python train.py --num_key_value_heads=1 --head_dim=64 --intermediate_size=704 --norm="rmsnorm" --norm_eps=1e-06 --rope_theta=2410.0 --parallel_block=false --init_std_up=0.0308 --init_std_down=0.00688 --warmup_steps=128 --schedule="wsd" --decay_fraction=0.577 --z_loss=1e-05 --max_steps=6966
MLP neurons of a small language model. Each row is named by its layer, matrix (gate and up: input weights) and neuron, and shows model dimensions 160-255. Each number is 200 + 20 x the weight over its row's rms, rounded and kept within 0 to 999. A neuron's up and down rows have the sign that makes its largest values positive.
After each neuron's rows, "fires on" lists the tokens most often at its 100 highest values on Wikipedia text that the model never trained on.

L4.gate507,191,197,187,215,194,225,205,201,224,176,177,213,213,182,199,200,220,206,203,181,196,192,205,199,167,236,229,171,176,208,234,214,184,227,174,200,216,179,203,188,187,205,190,197,214,210,182,186,216,195,180,182,193,187,209,180,205,179,196,212,201,143,186,202,183,186,191,183,193,220,187,181,203,170,184,153,215,191,183,213,192,224,222,216,225,193,221,180,180,197,200,220,227,187,170,189
L4.up507,225,200,208,227,205,173,188,179,174,194,178,202,193,217,191,220,207,219,214,193,191,217,185,210,209,186,184,166,209,187,182,224,175,201,209,237,196,200,169,187,262,208,196,217,192,239,212,206,191,196,192,192,175,212,203,178,181,193,240,196,175,207,209,192,187,216,191,203,167,201,203,195,194,227,199,245,208,190,204,172,193,188,205,204,201,158,215,174,213,237,198,188,184,234,182,193
fires on: "ann", "and", "|---|---|", " ann", "ab", "amb"

L4.gate363,189,213,207,240,200,213,180,176,209,171,210,229,192,211,192,205,180,186,193,175,189,213,191,207,176,193,224,168,174,224,213,202,207,190,204,199,195,208,196,181,193,199,188,239,213,165,207,190,157,166,174,216,247,178,219,187,163,212,209,208,193,225,201,192,212,232,166,205,189,164,195,206,180,186,183,188,188,164,214,200,197,185,226,206,219,213,215,180,212,216,149,194,160,212,182,216
L4.up363,193,231,193,209,218,212,179,228,229,181,188,185,225,174,232,195,189,220,187,202,210,206,221,223,185,189,175,221,196,220,208,252,206,189,206,220,194,228,245,183,218,182,193,174,214,199,219,228,230,254,189,203,224,192,190,199,201,221,185,213,166,200,205,173,178,174,184,178,166,203,188,202,205,219,177,200,230,193,183,206,209,248,196,204,231,218,183,225,213,168,182,220,145,207,153,191
fires on: ":", "em", " as", "ur", "):", "ab"

L5.gate443,200,223,165,191,196,220,217,210,202,203,185,203,227,220,226,180,173,216,166,194,214,197,240,223,177,228,174,204,200,182,235,219,227,218,216,180,231,208,167,198,199,202,225,177,186,212,230,220,186,194,220,170,176,191,203,199,180,204,206,167,176,201,213,177,221,224,174,216,208,150,210,191,191,188,196,180,198,202,195,189,224,185,195,191,183,201,172,198,202,201,205,205,202,153,217,175
L5.up443,180,171,189,201,207,245,182,176,197,214,245,170,246,204,220,196,189,207,216,196,185,196,199,209,220,222,195,216,205,196,158,183,207,196,193,187,227,172,176,165,191,163,210,186,211,205,198,210,213,215,214,225,227,164,224,187,178,213,207,205,217,167,210,213,198,204,211,203,204,193,237,196,210,216,165,181,223,212,224,179,215,201,191,191,193,203,209,187,196,212,212,206,231,228,178,205
fires on: "\n", "ro", " vol", "ole", "-"

L5.gate428,190,210,216,189,205,212,220,194,194,239,233,174,158,157,216,205,217,229,184,223,214,206,206,203,161,216,193,209,227,226,185,181,185,232,198,179,150,220,202,174,208,157,205,216,208,182,227,192,190,207,199,232,163,225,161,191,202,194,190,208,205,191,211,165,228,223,170,217,196,223,209,185,177,180,234,203,200,235,223,169,189,195,211,171,231,158,209,207,234,225,208,205,192,173,210,178
L5.up428,224,195,184,224,195,215,190,220,218,192,191,195,200,205,192,232,208,201,188,199,177,207,194,217,185,186,208,178,214,222,146,216,190,227,205,177,191,215,229,178,172,181,215,251,234,202,191,166,199,217,185,233,205,182,182,175,167,214,234,232,224,168,198,192,213,193,195,159,169,199,201,206,164,247,192,191,206,211,218,181,184,226,216,210,173,160,191,188,210,178,199,196,173,173,212,204
fires on: " and", ",", " but"

L4.gate365,218,195,236,169,227,219,184,216,231,184,190,214,198,202,225,193,213,176,212,163,191,185,219,209,206,188,200,180,238,209,175,202,199,215,224,210,235,186,184,189,205,221,192,206,215,195,251,225,214,187,222,233,179,203,206,206,177,193,228,212,208,185,204,200,166,222,202,244,188,156,151,223,223,170,200,182,183,186,179,221,186,189,230,192,209,211,201,192,188,214,192,193,205,244,206,194
L4.up365,233,139,231,188,149,237,210,200,204,223,181,226,197,202,173,174,227,192,227,190,182,197,232,179,207,195,163,226,190,188,181,218,175,217,223,231,211,208,199,198,227,154,179,183,208,204,180,225,199,185,221,212,224,201,189,203,206,163,187,214,184,227,218,189,210,220,191,197,207,213,199,209,221,202,183,171,201,182,209,215,220,195,209,153,169,207,190,204,209,193,253,221,205,208,213,224
fires on: " |", "a", "|", " \"", "l"

L4.gate465,183,206,203,202,204,194,187,244,194,223,172,227,206,230,220,184,189,208,239,224,197,207,192,212,164,157,210,183,220,213,202,213,183,167,217,176,203,194,207,188,206,180,171,193,176,218,187,191,176,221,217,210,189,194,182,207,205,230,217,188,218,181,164,216,183,221,196,209,180,201,190,195,200,167,204,204,217,202,193,219,223,203,188,203,193,184,223,225,176,214,200,243,185,207,183,227
L4.up465,208,211,205,217,221,201,225,220,222,188,247,198,202,188,216,223,193,205,172,155,190,186,208,190,196,188,195,214,201,207,189,189,187,172,206,174,230,208,175,237,191,200,211,208,219,194,236,189,196,174,199,178,210,219,208,218,190,188,204,200,203,202,211,205,212,190,185,224,172,184,245,223,233,187,247,205,189,214,199,207,200,158,208,166,174,210,225,231,180,205,211,216,203,230,232,189
fires on: "or", "ar", "r", " Gar", " c"

L5.gate141,193,192,207,196,198,187,182,212,183,204,206,190,213,216,186,205,214,208,168,182,203,192,225,202,203,198,184,199,175,190,168,195,216,216,207,226,181,215,203,220,202,236,221,182,223,201,186,214,184,196,205,227,198,190,208,181,237,190,185,193,218,175,204,171,229,182,206,169,234,212,197,202,187,226,192,214,226,179,209,167,184,210,205,227,173,207,195,187,212,193,166,220,195,214,188,213
L5.up141,206,178,190,200,215,176,211,195,197,171,196,192,239,182,175,201,208,196,205,190,205,201,191,209,205,194,194,181,193,199,198,170,151,175,190,219,222,209,196,190,181,169,181,202,212,192,230,178,195,199,176,217,166,221,191,208,193,207,180,184,213,194,231,193,204,193,182,198,218,179,155,175,206,187,235,178,247,202,181,213,215,192,207,189,191,183,190,171,217,211,167,208,203,210,202,249
fires on: "in", "-", "ur", "ul", "ver"

L4.gate164,161,225,191,207,199,204,196,221,204,193,196,180,204,196,208,183,208,195,203,192,218,164,168,202,216,210,211,192,193,205,180,178,207,169,203,205,217,221,193,211,173,177,212,180,188,191,195,195,198,165,167,149,217,196,188,182,185,209,233,173,191,194,186,177,233,234,219,193,216,173,165,209,199,244,183,217,204,210,217,195,230,194,211,211,177,167,191,174,193,209,204,226,189,199,183,148
L4.up164,205,184,204,193,233,194,203,235,227,193,177,218,185,199,227,182,205,190,201,202,235,165,176,154,182,162,208,168,199,202,193,180,209,177,191,215,204,209,233,210,216,196,225,216,193,180,195,209,233,181,184,212,231,197,166,189,191,165,182,166,224,224,184,200,205,208,193,213,192,194,174,173,190,196,209,187,234,195,201,234,196,226,157,191,200,198,214,169,212,191,179,208,188,207,154,158
fires on: " th", " Th", "eth", "Th", "-", "th"

L5.gate441,186,199,171,214,232,205,190,178,172,176,210,195,211,167,155,188,167,192,153,213,216,165,191,183,211,188,215,159,197,193,182,197,195,174,161,212,223,219,196,193,186,242,198,227,190,192,184,203,190,200,185,177,221,166,163,232,187,225,223,199,214,222,202,186,178,191,155,210,216,189,227,217,190,193,183,211,218,197,227,200,219,211,192,192,244,245,222,219,188,215,174,238,167,189,219,178
L5.up441,201,206,181,200,211,204,182,210,162,184,221,201,232,198,199,208,185,197,206,194,199,187,159,201,222,194,191,180,202,181,199,224,220,218,198,197,190,193,196,173,212,258,187,184,201,183,196,198,188,228,204,228,202,233,197,219,197,221,229,197,203,240,178,197,199,201,214,187,218,185,233,208,203,168,188,197,211,184,190,205,182,207,162,183,215,219,201,213,184,196,207,239,147,185,228,170
fires on: "\n", " where", " (", "ur", ":"

L4.gate64,183,167,222,206,213,219,211,176,188,214,201,180,191,182,237,219,201,228,215,236,186,229,191,198,160,233,198,178,178,242,204,217,187,203,203,194,194,195,211,205,175,193,224,196,193,213,171,189,191,185,218,211,208,236,206,208,218,170,146,205,232,157,215,207,200,222,176,203,180,215,206,196,175,187,208,217,184,201,192,195,219,205,185,194,217,200,236,218,196,195,194,210,190,188,186,222
L4.up64,168,215,228,237,193,193,225,204,227,198,178,202,214,213,190,178,191,195,211,154,203,215,188,194,178,227,218,221,231,200,228,191,172,179,197,155,202,240,227,193,211,172,182,216,189,189,196,229,205,183,229,202,207,200,193,156,210,179,202,213,197,205,225,186,231,183,246,192,193,223,183,213,153,183,188,189,196,206,187,188,230,203,194,214,184,182,175,190,260,193,238,226,211,191,198,177
fires on: ",", "\","

L5.gate184,183,208,208,183,219,234,215,187,226,167,153,180,203,209,190,209,222,214,205,200,226,191,249,167,205,194,229,169,172,208,225,190,195,209,207,208,216,173,198,188,219,235,216,205,235,220,178,236,240,204,205,201,207,181,204,213,185,181,199,211,195,158,207,177,207,204,222,234,178,207,178,221,219,207,196,210,201,183,203,224,235,196,166,201,198,227,213,197,198,177,224,201,185,219,217,212
L5.up184,189,218,198,204,220,186,217,153,169,212,207,217,190,216,231,194,216,232,196,177,215,203,203,240,175,203,185,215,207,225,191,221,212,225,215,183,171,173,215,173,225,198,237,223,207,205,199,204,194,182,186,180,173,172,178,217,188,217,185,223,211,199,209,214,210,230,211,224,200,178,197,217,189,185,226,174,194,208,223,215,231,170,208,181,232,220,189,229,205,204,229,176,167,184,184,180
fires on: "il", "-", "r", " \"", "ac"

L4.gate416,194,241,222,201,223,242,207,170,180,204,199,209,222,191,212,181,163,245,241,244,191,182,230,184,203,223,227,180,177,206,155,219,182,208,196,226,189,175,233,228,200,233,226,214,195,178,190,194,178,195,192,192,224,212,189,196,173,229,216,211,187,208,231,201,197,209,188,205,207,198,224,181,190,219,207,220,221,176,227,186,233,208,199,222,206,165,222,160,204,160,217,244,187,192,174,218
L4.up416,213,206,187,198,152,165,194,190,192,232,170,166,199,223,222,214,204,191,210,234,255,207,196,191,227,235,206,166,190,235,151,211,189,197,207,186,226,205,207,197,208,211,240,208,194,187,191,201,194,210,187,200,177,214,203,162,223,197,181,211,218,200,196,180,197,191,215,192,179,182,197,195,173,181,225,199,184,231,206,203,196,190,222,221,244,208,165,174,199,220,227,165,187,221,214,198
fires on: "-", " enc", " im", "m", "c", "ign"

L5.gate393,210,167,203,212,195,224,178,197,235,181,189,209,204,169,215,177,194,172,206,205,210,216,176,205,193,164,225,198,212,196,214,193,189,241,187,206,214,190,197,176,183,192,212,165,175,191,179,165,192,202,158,215,191,162,187,193,190,207,188,234,203,187,198,197,210,202,159,236,201,197,188,221,176,201,212,209,163,201,220,195,196,131,228,187,202,197,217,195,199,193,240,153,211,179,176,172
L5.up393,188,229,195,211,218,220,190,191,225,195,189,211,225,181,211,229,203,206,208,176,205,166,202,202,195,176,180,227,199,169,188,182,192,204,201,176,224,210,222,198,215,210,193,208,206,191,197,219,175,183,185,223,205,202,184,205,214,219,176,171,211,183,212,210,209,202,220,177,222,188,230,197,178,168,198,199,193,229,204,220,171,193,240,213,209,182,221,221,159,207,193,244,217,226,208,184
fires on: "l", " Gl", "ir", "w", "t"

L5.gate127,193,195,175,178,205,226,190,192,193,216,196,248,172,205,168,231,184,205,188,196,229,173,209,196,192,193,227,236,173,202,197,182,161,209,207,191,229,194,195,177,175,206,179,211,229,219,197,217,206,187,218,230,194,203,217,190,205,191,208,223,196,197,222,216,217,234,237,235,181,192,201,221,214,218,177,167,221,221,196,218,194,201,186,164,170,193,198,195,178,177,191,237,175,196,196,195
L5.up127,165,211,182,248,187,193,206,192,214,202,190,231,202,216,189,225,204,177,162,188,200,185,210,197,190,187,216,211,151,195,195,229,202,224,179,202,244,195,228,190,167,242,194,185,202,186,183,179,186,187,202,214,188,215,214,200,209,158,221,208,185,237,207,215,196,190,189,242,223,177,205,186,213,206,199,169,234,186,245,248,175,213,230,208,189,212,169,205,228,233,185,225,211,227,182,174
fires on: " |", "i", "in", "on", "er"

L4.gate360,193,182,184,163,160,230,194,194,164,174,235,193,222,211,183,190,199,173,204,208,215,190,184,254,168,214,242,186,202,192,176,232,220,221,188,192,194,213,202,218,186,229,230,191,223,219,219,212,223,231,187,215,208,224,209,246,183,199,185,198,198,167,164,162,227,213,214,195,170,218,184,191,210,158,238,194,194,212,183,205,200,178,165,199,213,210,193,174,211,202,177,153,195,193,188,201
L4.up360,202,225,167,213,214,202,217,169,175,189,181,221,195,210,234,175,212,205,235,174,177,174,222,201,163,239,196,220,203,190,231,194,233,195,184,198,208,196,169,208,207,194,185,211,196,205,218,191,153,212,176,213,212,221,198,141,193,199,206,216,182,228,249,196,247,203,190,207,201,203,183,187,210,181,218,231,224,170,196,215,189,193,181,220,193,234,238,215,206,234,210,216,229,193,210,184
fires on: "–", ")", "os", "ite", "he"

L5.gate363,223,205,193,166,183,203,240,215,198,184,204,190,208,188,227,201,199,221,219,173,223,205,196,181,205,178,222,245,212,191,186,196,185,222,217,222,190,195,218,215,187,174,162,229,215,189,218,173,215,205,206,227,208,188,187,201,176,171,211,181,207,185,190,199,192,196,241,197,225,211,187,220,206,206,216,198,204,184,199,199,195,224,190,189,157,217,233,223,192,194,227,196,184,214,186,176
L5.up363,219,199,217,193,199,199,260,200,152,216,213,187,212,206,182,210,202,174,200,189,191,172,210,198,164,222,192,200,183,178,201,203,200,198,192,192,212,198,201,169,208,163,208,190,207,210,219,194,202,187,194,206,219,213,215,152,186,180,199,214,210,215,188,197,201,159,221,220,160,195,185,220,242,175,218,183,193,191,247,227,187,201,203,169,213,198,241,173,213,228,212,207,195,215,195,186
fires on: " |", "a", "á", " of", "i"

L5.gate682,182,198,173,220,225,208,160,178,239,225,247,202,220,171,204,202,196,219,186,186,218,196,183,200,207,187,179,209,204,228,221,200,223,182,168,229,205,193,192,183,192,216,203,184,205,180,199,208,190,186,164,226,180,177,179,215,216,174,250,193,182,188,176,242,201,219,204,201,196,209,214,184,181,190,211,173,187,190,179,172,224,195,211,197,209,198,166,197,213,215,183,200,176,185,229,192
L5.up682,203,232,186,199,199,179,207,190,192,210,213,188,218,238,206,219,211,208,197,198,207,195,196,203,194,188,217,198,180,234,188,203,199,184,183,207,204,194,178,149,188,172,183,216,245,192,204,206,211,196,205,200,210,210,235,215,216,174,200,156,214,181,166,194,236,200,239,196,223,202,197,173,163,218,194,176,204,174,236,215,189,171,233,206,169,189,193,178,205,208,245,178,215,170,179,224
fires on: "–", "-", "\n", " he", "and"

L4.gate176,209,160,179,198,188,206,166,222,224,244,225,222,222,211,195,161,203,186,201,198,183,173,208,183,189,187,232,170,231,160,159,201,195,172,206,195,213,210,201,145,188,219,208,164,213,194,191,185,202,212,197,158,209,210,188,153,196,228,180,211,228,201,200,233,227,171,215,200,210,226,200,194,210,200,197,210,178,206,227,221,194,205,171,176,199,198,180,172,177,195,172,223,165,215,224,206
L4.up176,197,210,227,182,199,220,188,205,197,198,193,231,208,181,216,209,188,194,201,247,184,194,182,195,211,208,211,197,211,205,186,196,207,224,208,250,163,172,216,197,195,202,180,225,193,200,220,170,183,210,205,167,206,233,179,190,193,215,167,160,209,157,205,204,180,177,206,192,201,199,203,190,199,173,171,210,181,212,195,190,199,174,218,212,202,148,213,210,188,209,150,219,223,180,252,214
fires on: ".", "'", "-", "h", "e", "’"

L4.gate282,250,193,183,204,222,189,199,183,220,237,214,179,203,218,206,180,217,209,191,197,187,212,179,187,226,194,215,197,194,190,191,221,206,189,230,220,168,200,187,188,217,215,195,203,222,169,221,209,170,141,176,178,233,170,199,204,204,191,203,207,213,200,189,206,221,159,203,183,205,175,183,174,164,227,211,191,199,244,228,200,224,195,211,179,215,177,212,183,203,190,174,185,208,222,235,227
L4.up282,167,199,192,213,186,190,179,204,180,197,203,215,201,185,176,208,219,185,199,181,207,219,225,201,225,152,250,203,175,188,182,188,222,225,213,201,158,199,176,202,181,189,159,227,187,236,211,218,199,245,210,224,198,201,173,180,211,215,169,200,225,233,190,214,213,182,161,191,213,180,165,171,185,191,184,195,200,230,169,168,187,187,188,212,232,208,199,206,209,220,191,176,225,240,208,220
fires on: "-", ".", "ography", " debut"

L5.gate123,198,201,211,169,219,175,221,209,174,221,186,183,224,176,156,203,196,164,177,187,228,210,193,212,236,196,174,194,218,226,220,222,230,196,174,214,184,197,166,212,192,168,218,211,173,218,207,215,184,225,238,197,188,176,229,206,243,233,198,205,202,184,183,204,175,236,233,197,248,200,183,195,208,174,186,209,250,202,215,209,185,174,197,225,174,225,199,193,159,216,180,198,193,199,218,223
L5.up123,228,194,211,195,193,221,179,183,194,167,181,163,207,230,194,190,180,196,199,231,171,208,189,166,205,204,199,227,193,194,177,167,207,216,200,207,236,181,182,200,209,172,193,200,191,200,245,211,218,204,171,203,190,201,202,179,218,174,240,244,198,186,218,139,213,191,190,203,193,176,191,158,230,206,179,201,197,197,155,202,200,217,192,195,213,199,213,172,216,221,218,188,191,206,213,195
fires on: "\n", "ul", "ur", "et"

L5.gate221,215,209,197,203,153,200,208,229,215,190,216,199,194,179,200,235,206,229,156,203,211,175,188,172,224,190,190,179,192,187,183,188,201,201,185,216,213,213,209,181,224,217,155,198,247,209,178,211,213,183,227,233,188,211,191,205,183,231,179,219,214,180,220,183,174,175,225,180,214,172,198,190,188,184,186,203,209,225,226,222,207,206,195,178,196,185,176,170,184,188,168,205,201,186,191,231
L5.up221,181,200,198,187,196,194,192,187,196,156,191,190,216,208,187,206,193,191,184,182,183,193,188,190,184,235,204,185,140,191,166,211,180,195,243,228,215,202,161,190,190,177,222,211,180,218,189,217,192,182,237,196,209,246,206,186,174,199,185,181,183,209,165,202,164,199,179,201,189,197,199,184,225,194,226,204,207,195,214,195,191,207,182,212,180,176,203,199,212,197,195,170,211,198,194,169
fires on: " |", ":", ";"

L2.gate160,173,194,165,200,215,203,199,177,178,200,191,216,201,208,200,190,244,201,188,221,200,206,200,182,187,144,196,218,211,205,219,203,188,214,216,198,234,214,197,200,162,204,191,217,203,207,196,225,168,176,177,196,224,192,231,244,195,220,203,209,191,205,189,220,199,210,187,174,220,181,179,203,198,173,200,215,185,172,192,199,241,220,196,227,207,215,215,198,176,208,154,202,236,168,192,215
L2.up160,186,164,219,156,240,163,192,198,219,174,235,193,196,260,181,168,187,222,219,171,199,234,189,187,169,183,195,187,212,223,171,218,217,196,203,205,195,190,206,204,190,220,139,228,210,192,204,201,232,195,170,174,213,205,230,223,186,192,221,215,199,198,215,164,196,201,212,218,225,192,210,184,185,150,199,197,225,193,191,212,210,216,224,221,217,191,203,215,200,238,204,213,206,214,198,189
fires on: " On", "part", "lex", "ark", "ins"

L2.gate18,187,212,182,200,205,210,159,213,194,212,203,186,199,218,213,200,182,212,196,201,198,197,186,193,207,213,216,170,187,210,207,221,240,214,191,204,187,176,183,195,190,167,248,187,183,207,209,180,195,209,159,196,215,210,203,174,195,205,216,188,200,214,177,198,169,203,173,202,156,204,196,215,177,213,181,220,194,167,214,180,222,213,197,192,186,208,155,177,209,182,221,179,179,204,211,218
L2.up18,195,216,226,204,222,211,239,240,191,210,200,203,199,193,184,179,218,175,214,193,193,199,175,230,196,156,176,216,190,196,159,209,186,184,164,167,207,164,180,215,240,200,173,178,206,197,202,205,207,208,212,212,159,213,210,204,191,197,208,214,179,181,204,201,207,214,185,194,196,222,172,196,200,175,159,214,218,175,168,224,185,247,196,184,204,218,226,171,237,174,211,212,234,217,208,184
fires on: "om", "ist", "man", "at", "n"

L4.gate688,167,223,197,233,187,181,193,189,228,188,200,196,199,188,209,213,253,187,191,190,244,235,205,189,224,198,171,216,187,217,206,240,201,180,194,183,194,186,212,194,186,188,205,183,203,198,216,198,212,215,211,202,212,226,173,207,190,205,177,216,210,196,220,172,211,198,180,211,190,206,209,205,211,182,211,203,190,205,196,205,191,170,161,194,177,176,216,179,177,170,178,198,220,243,229,210
L4.up688,218,218,195,197,204,234,216,209,213,199,175,200,220,192,202,185,205,194,190,198,203,230,168,195,236,187,195,225,214,176,217,191,217,194,212,215,216,215,215,197,213,224,222,224,187,204,174,185,174,192,188,227,189,227,182,207,167,158,155,218,214,178,177,194,187,179,212,222,180,203,231,216,171,230,213,216,208,195,188,165,187,160,163,245,208,166,226,200,220,203,243,219,207,222,223,197
fires on: " of", "al", "ment", "ation", "r"

L5.gate89,193,182,177,194,209,219,193,232,211,205,191,224,216,216,223,205,197,189,185,187,201,183,174,206,185,205,195,191,243,176,226,182,186,189,144,191,199,195,187,199,215,204,188,190,217,200,198,208,164,191,219,228,193,199,212,245,167,219,192,201,194,201,210,196,176,191,193,226,198,180,215,228,225,200,200,207,215,183,156,205,210,206,165,200,221,200,204,210,194,182,228,209,220,208,232,230
L5.up89,221,201,211,235,164,167,201,155,205,216,202,193,207,180,178,145,228,179,202,223,183,190,190,229,193,214,197,164,222,200,176,223,200,205,212,227,177,160,205,204,220,202,236,216,203,193,186,186,205,239,202,202,194,202,244,182,189,228,226,201,204,186,165,179,186,195,204,195,198,224,212,162,166,188,211,173,210,218,160,208,219,207,223,196,186,196,194,178,214,187,213,201,193,177,233,178
fires on: "al", ";", " |", "all", "am", "ol"

L4.gate700,196,184,175,201,224,166,200,226,204,213,219,225,215,212,207,219,180,213,212,188,202,220,225,212,208,194,211,191,187,187,212,232,185,227,223,217,199,244,217,189,244,177,190,183,179,212,171,185,206,197,183,173,208,198,200,186,185,192,200,165,233,199,189,192,227,198,237,154,228,215,202,208,210,168,181,208,225,183,223,208,222,175,181,207,191,213,219,184,185,229,199,215,195,174,180,184
L4.up700,196,185,199,191,201,182,197,185,201,226,200,232,207,195,208,186,230,184,195,207,217,189,169,192,230,241,178,203,165,206,193,220,175,191,207,224,194,205,189,186,206,200,216,262,204,192,170,194,221,205,214,167,175,217,206,203,242,189,212,225,189,172,188,188,259,215,200,159,194,197,214,189,213,190,226,227,207,197,214,195,209,200,157,212,192,185,203,196,197,210,180,198,196,165,207,236
fires on: " |", "ai", "in", "on", "ov", "ion"

L4.gate30,198,200,187,174,226,207,189,159,206,207,190,213,216,213,222,225,235,197,218,207,205,250,229,229,203,212,193,180,164,214,196,227,212,204,207,194,224,210,176,207,178,204,181,159,204,167,223,218,239,201,185,201,210,168,188,210,209,179,174,196,208,198,175,173,201,198,197,226,206,217,202,207,200,218,219,181,183,185,206,203,181,187,188,174,211,208,190,194,170,208,185,225,171,205,186,178
L4.up30,210,203,159,213,192,183,206,196,171,166,195,211,209,189,201,210,196,183,193,236,191,205,201,168,212,233,200,182,194,202,186,251,218,199,229,216,244,177,173,188,183,188,192,200,217,183,194,201,200,162,218,177,187,172,201,159,226,201,223,244,190,230,172,204,179,203,150,214,189,216,206,188,235,209,222,190,210,192,211,204,195,244,219,252,213,202,195,185,161,169,186,216,209,192,244,193
fires on: " of", "ict", "l", "n"

L4.gate113,204,199,202,207,169,241,205,220,171,244,199,219,207,184,222,222,173,206,180,227,199,218,177,190,192,248,203,168,211,191,179,174,192,206,213,248,219,178,182,233,204,221,182,180,226,232,194,191,220,204,202,186,213,205,225,206,188,189,207,162,231,190,197,210,189,194,182,215,187,177,201,224,202,208,212,193,222,199,231,207,179,188,171,186,210,248,200,215,209,207,194,219,203,199,179,179
L4.up113,215,185,224,186,216,226,220,198,183,181,191,197,196,192,175,229,191,199,195,207,179,199,224,213,209,231,190,222,216,165,157,213,181,181,238,201,238,191,182,229,160,196,222,202,187,174,175,205,218,198,228,213,235,212,168,198,217,201,198,222,202,208,186,191,197,197,217,194,216,221,214,175,206,202,215,187,183,210,169,196,213,216,209,233,191,192,178,140,192,206,228,199,231,173,139,206
fires on: ".", " |", "ner", " (", "ification", "ery"

L4.gate357,216,159,218,175,237,198,233,208,228,222,178,220,211,189,210,201,184,245,180,231,232,210,207,206,227,213,183,197,203,187,193,176,185,199,209,199,227,219,204,199,214,179,226,195,202,203,230,163,174,204,218,197,171,215,208,164,160,212,206,187,217,193,202,174,204,169,201,185,227,193,207,236,180,216,196,220,245,184,195,217,226,189,193,211,165,206,195,212,206,173,228,197,197,241,220,225
L4.up357,191,168,189,150,211,192,207,171,197,202,198,201,201,206,208,209,208,178,202,180,205,189,190,196,184,198,204,224,211,210,216,218,192,214,232,203,224,220,232,191,154,204,236,178,210,192,226,222,216,207,205,223,227,240,209,213,188,197,167,184,202,182,187,223,214,184,195,197,192,195,237,209,208,190,219,181,188,171,180,201,199,224,190,198,194,219,208,173,206,206,200,217,179,227,231,207
fires on: " |", ";", " of", " =", "'"

L5.gate360,207,192,215,206,199,226,243,223,216,224,244,210,182,192,217,236,189,205,236,198,198,199,222,165,171,206,211,199,222,180,213,200,168,212,192,202,212,203,177,178,215,252,175,206,205,180,206,190,212,227,238,201,221,201,208,202,224,197,165,208,188,180,211,194,203,189,216,244,227,171,206,202,242,179,235,201,216,184,219,229,209,144,203,197,185,254,186,186,177,215,168,205,244,218,219,205
L5.up360,238,228,184,231,217,221,203,185,196,236,215,216,214,184,167,163,199,198,200,189,225,192,207,202,209,223,192,200,180,226,171,183,214,224,204,216,190,164,210,162,194,232,214,233,189,202,181,181,198,219,200,195,175,193,204,210,174,221,195,234,205,221,203,185,210,203,207,208,192,243,185,206,191,195,201,203,200,185,212,200,236,220,199,171,197,174,204,231,211,223,234,202,176,211,212,246
fires on: "-", " be", " |"

L2.gate504,242,194,212,201,216,148,203,231,199,196,163,219,222,203,227,193,215,210,186,192,191,195,192,222,162,222,205,212,228,225,153,212,171,186,187,224,168,210,201,209,204,217,199,202,210,202,171,181,224,183,211,182,194,192,180,238,209,169,212,187,179,216,188,208,175,219,252,207,200,205,220,209,209,212,244,222,201,209,200,191,212,201,178,194,217,157,249,218,193,195,241,176,213,172,204,200
L2.up504,216,221,222,219,177,155,190,188,196,210,202,238,202,204,218,160,191,200,185,192,191,197,187,164,218,202,202,195,193,244,206,217,173,204,190,191,188,155,188,218,185,188,214,211,192,197,219,229,158,205,168,154,240,207,181,190,175,196,235,208,175,178,191,193,204,238,212,211,210,201,227,187,244,216,218,247,194,208,227,202,178,194,197,205,219,211,214,192,198,226,183,247,214,186,197,208
fires on: "c", "ing", "ill", "hip", "row", "ure"

L4.gate16,174,207,166,216,221,209,163,216,217,228,230,206,203,216,205,227,196,175,163,208,212,215,229,179,238,225,208,216,190,212,196,222,205,204,193,201,220,209,227,193,175,183,229,179,186,222,187,209,232,197,225,182,203,188,199,196,219,183,227,204,177,214,164,176,196,211,198,199,197,184,225,211,222,204,210,210,194,210,191,200,188,212,235,199,220,207,212,174,200,201,194,188,156,192,194,196
L4.up16,127,202,183,167,186,199,182,224,183,221,189,223,209,185,203,189,233,158,195,228,197,185,216,181,202,217,235,185,163,220,174,186,201,200,167,191,198,197,191,208,208,191,210,218,194,158,201,200,244,177,188,192,192,188,231,184,195,152,197,191,174,169,218,183,194,202,215,171,207,216,201,215,176,188,198,203,198,196,202,182,232,225,201,229,169,203,212,186,191,200,214,210,243,192,216,193
fires on: " n", " N", "n"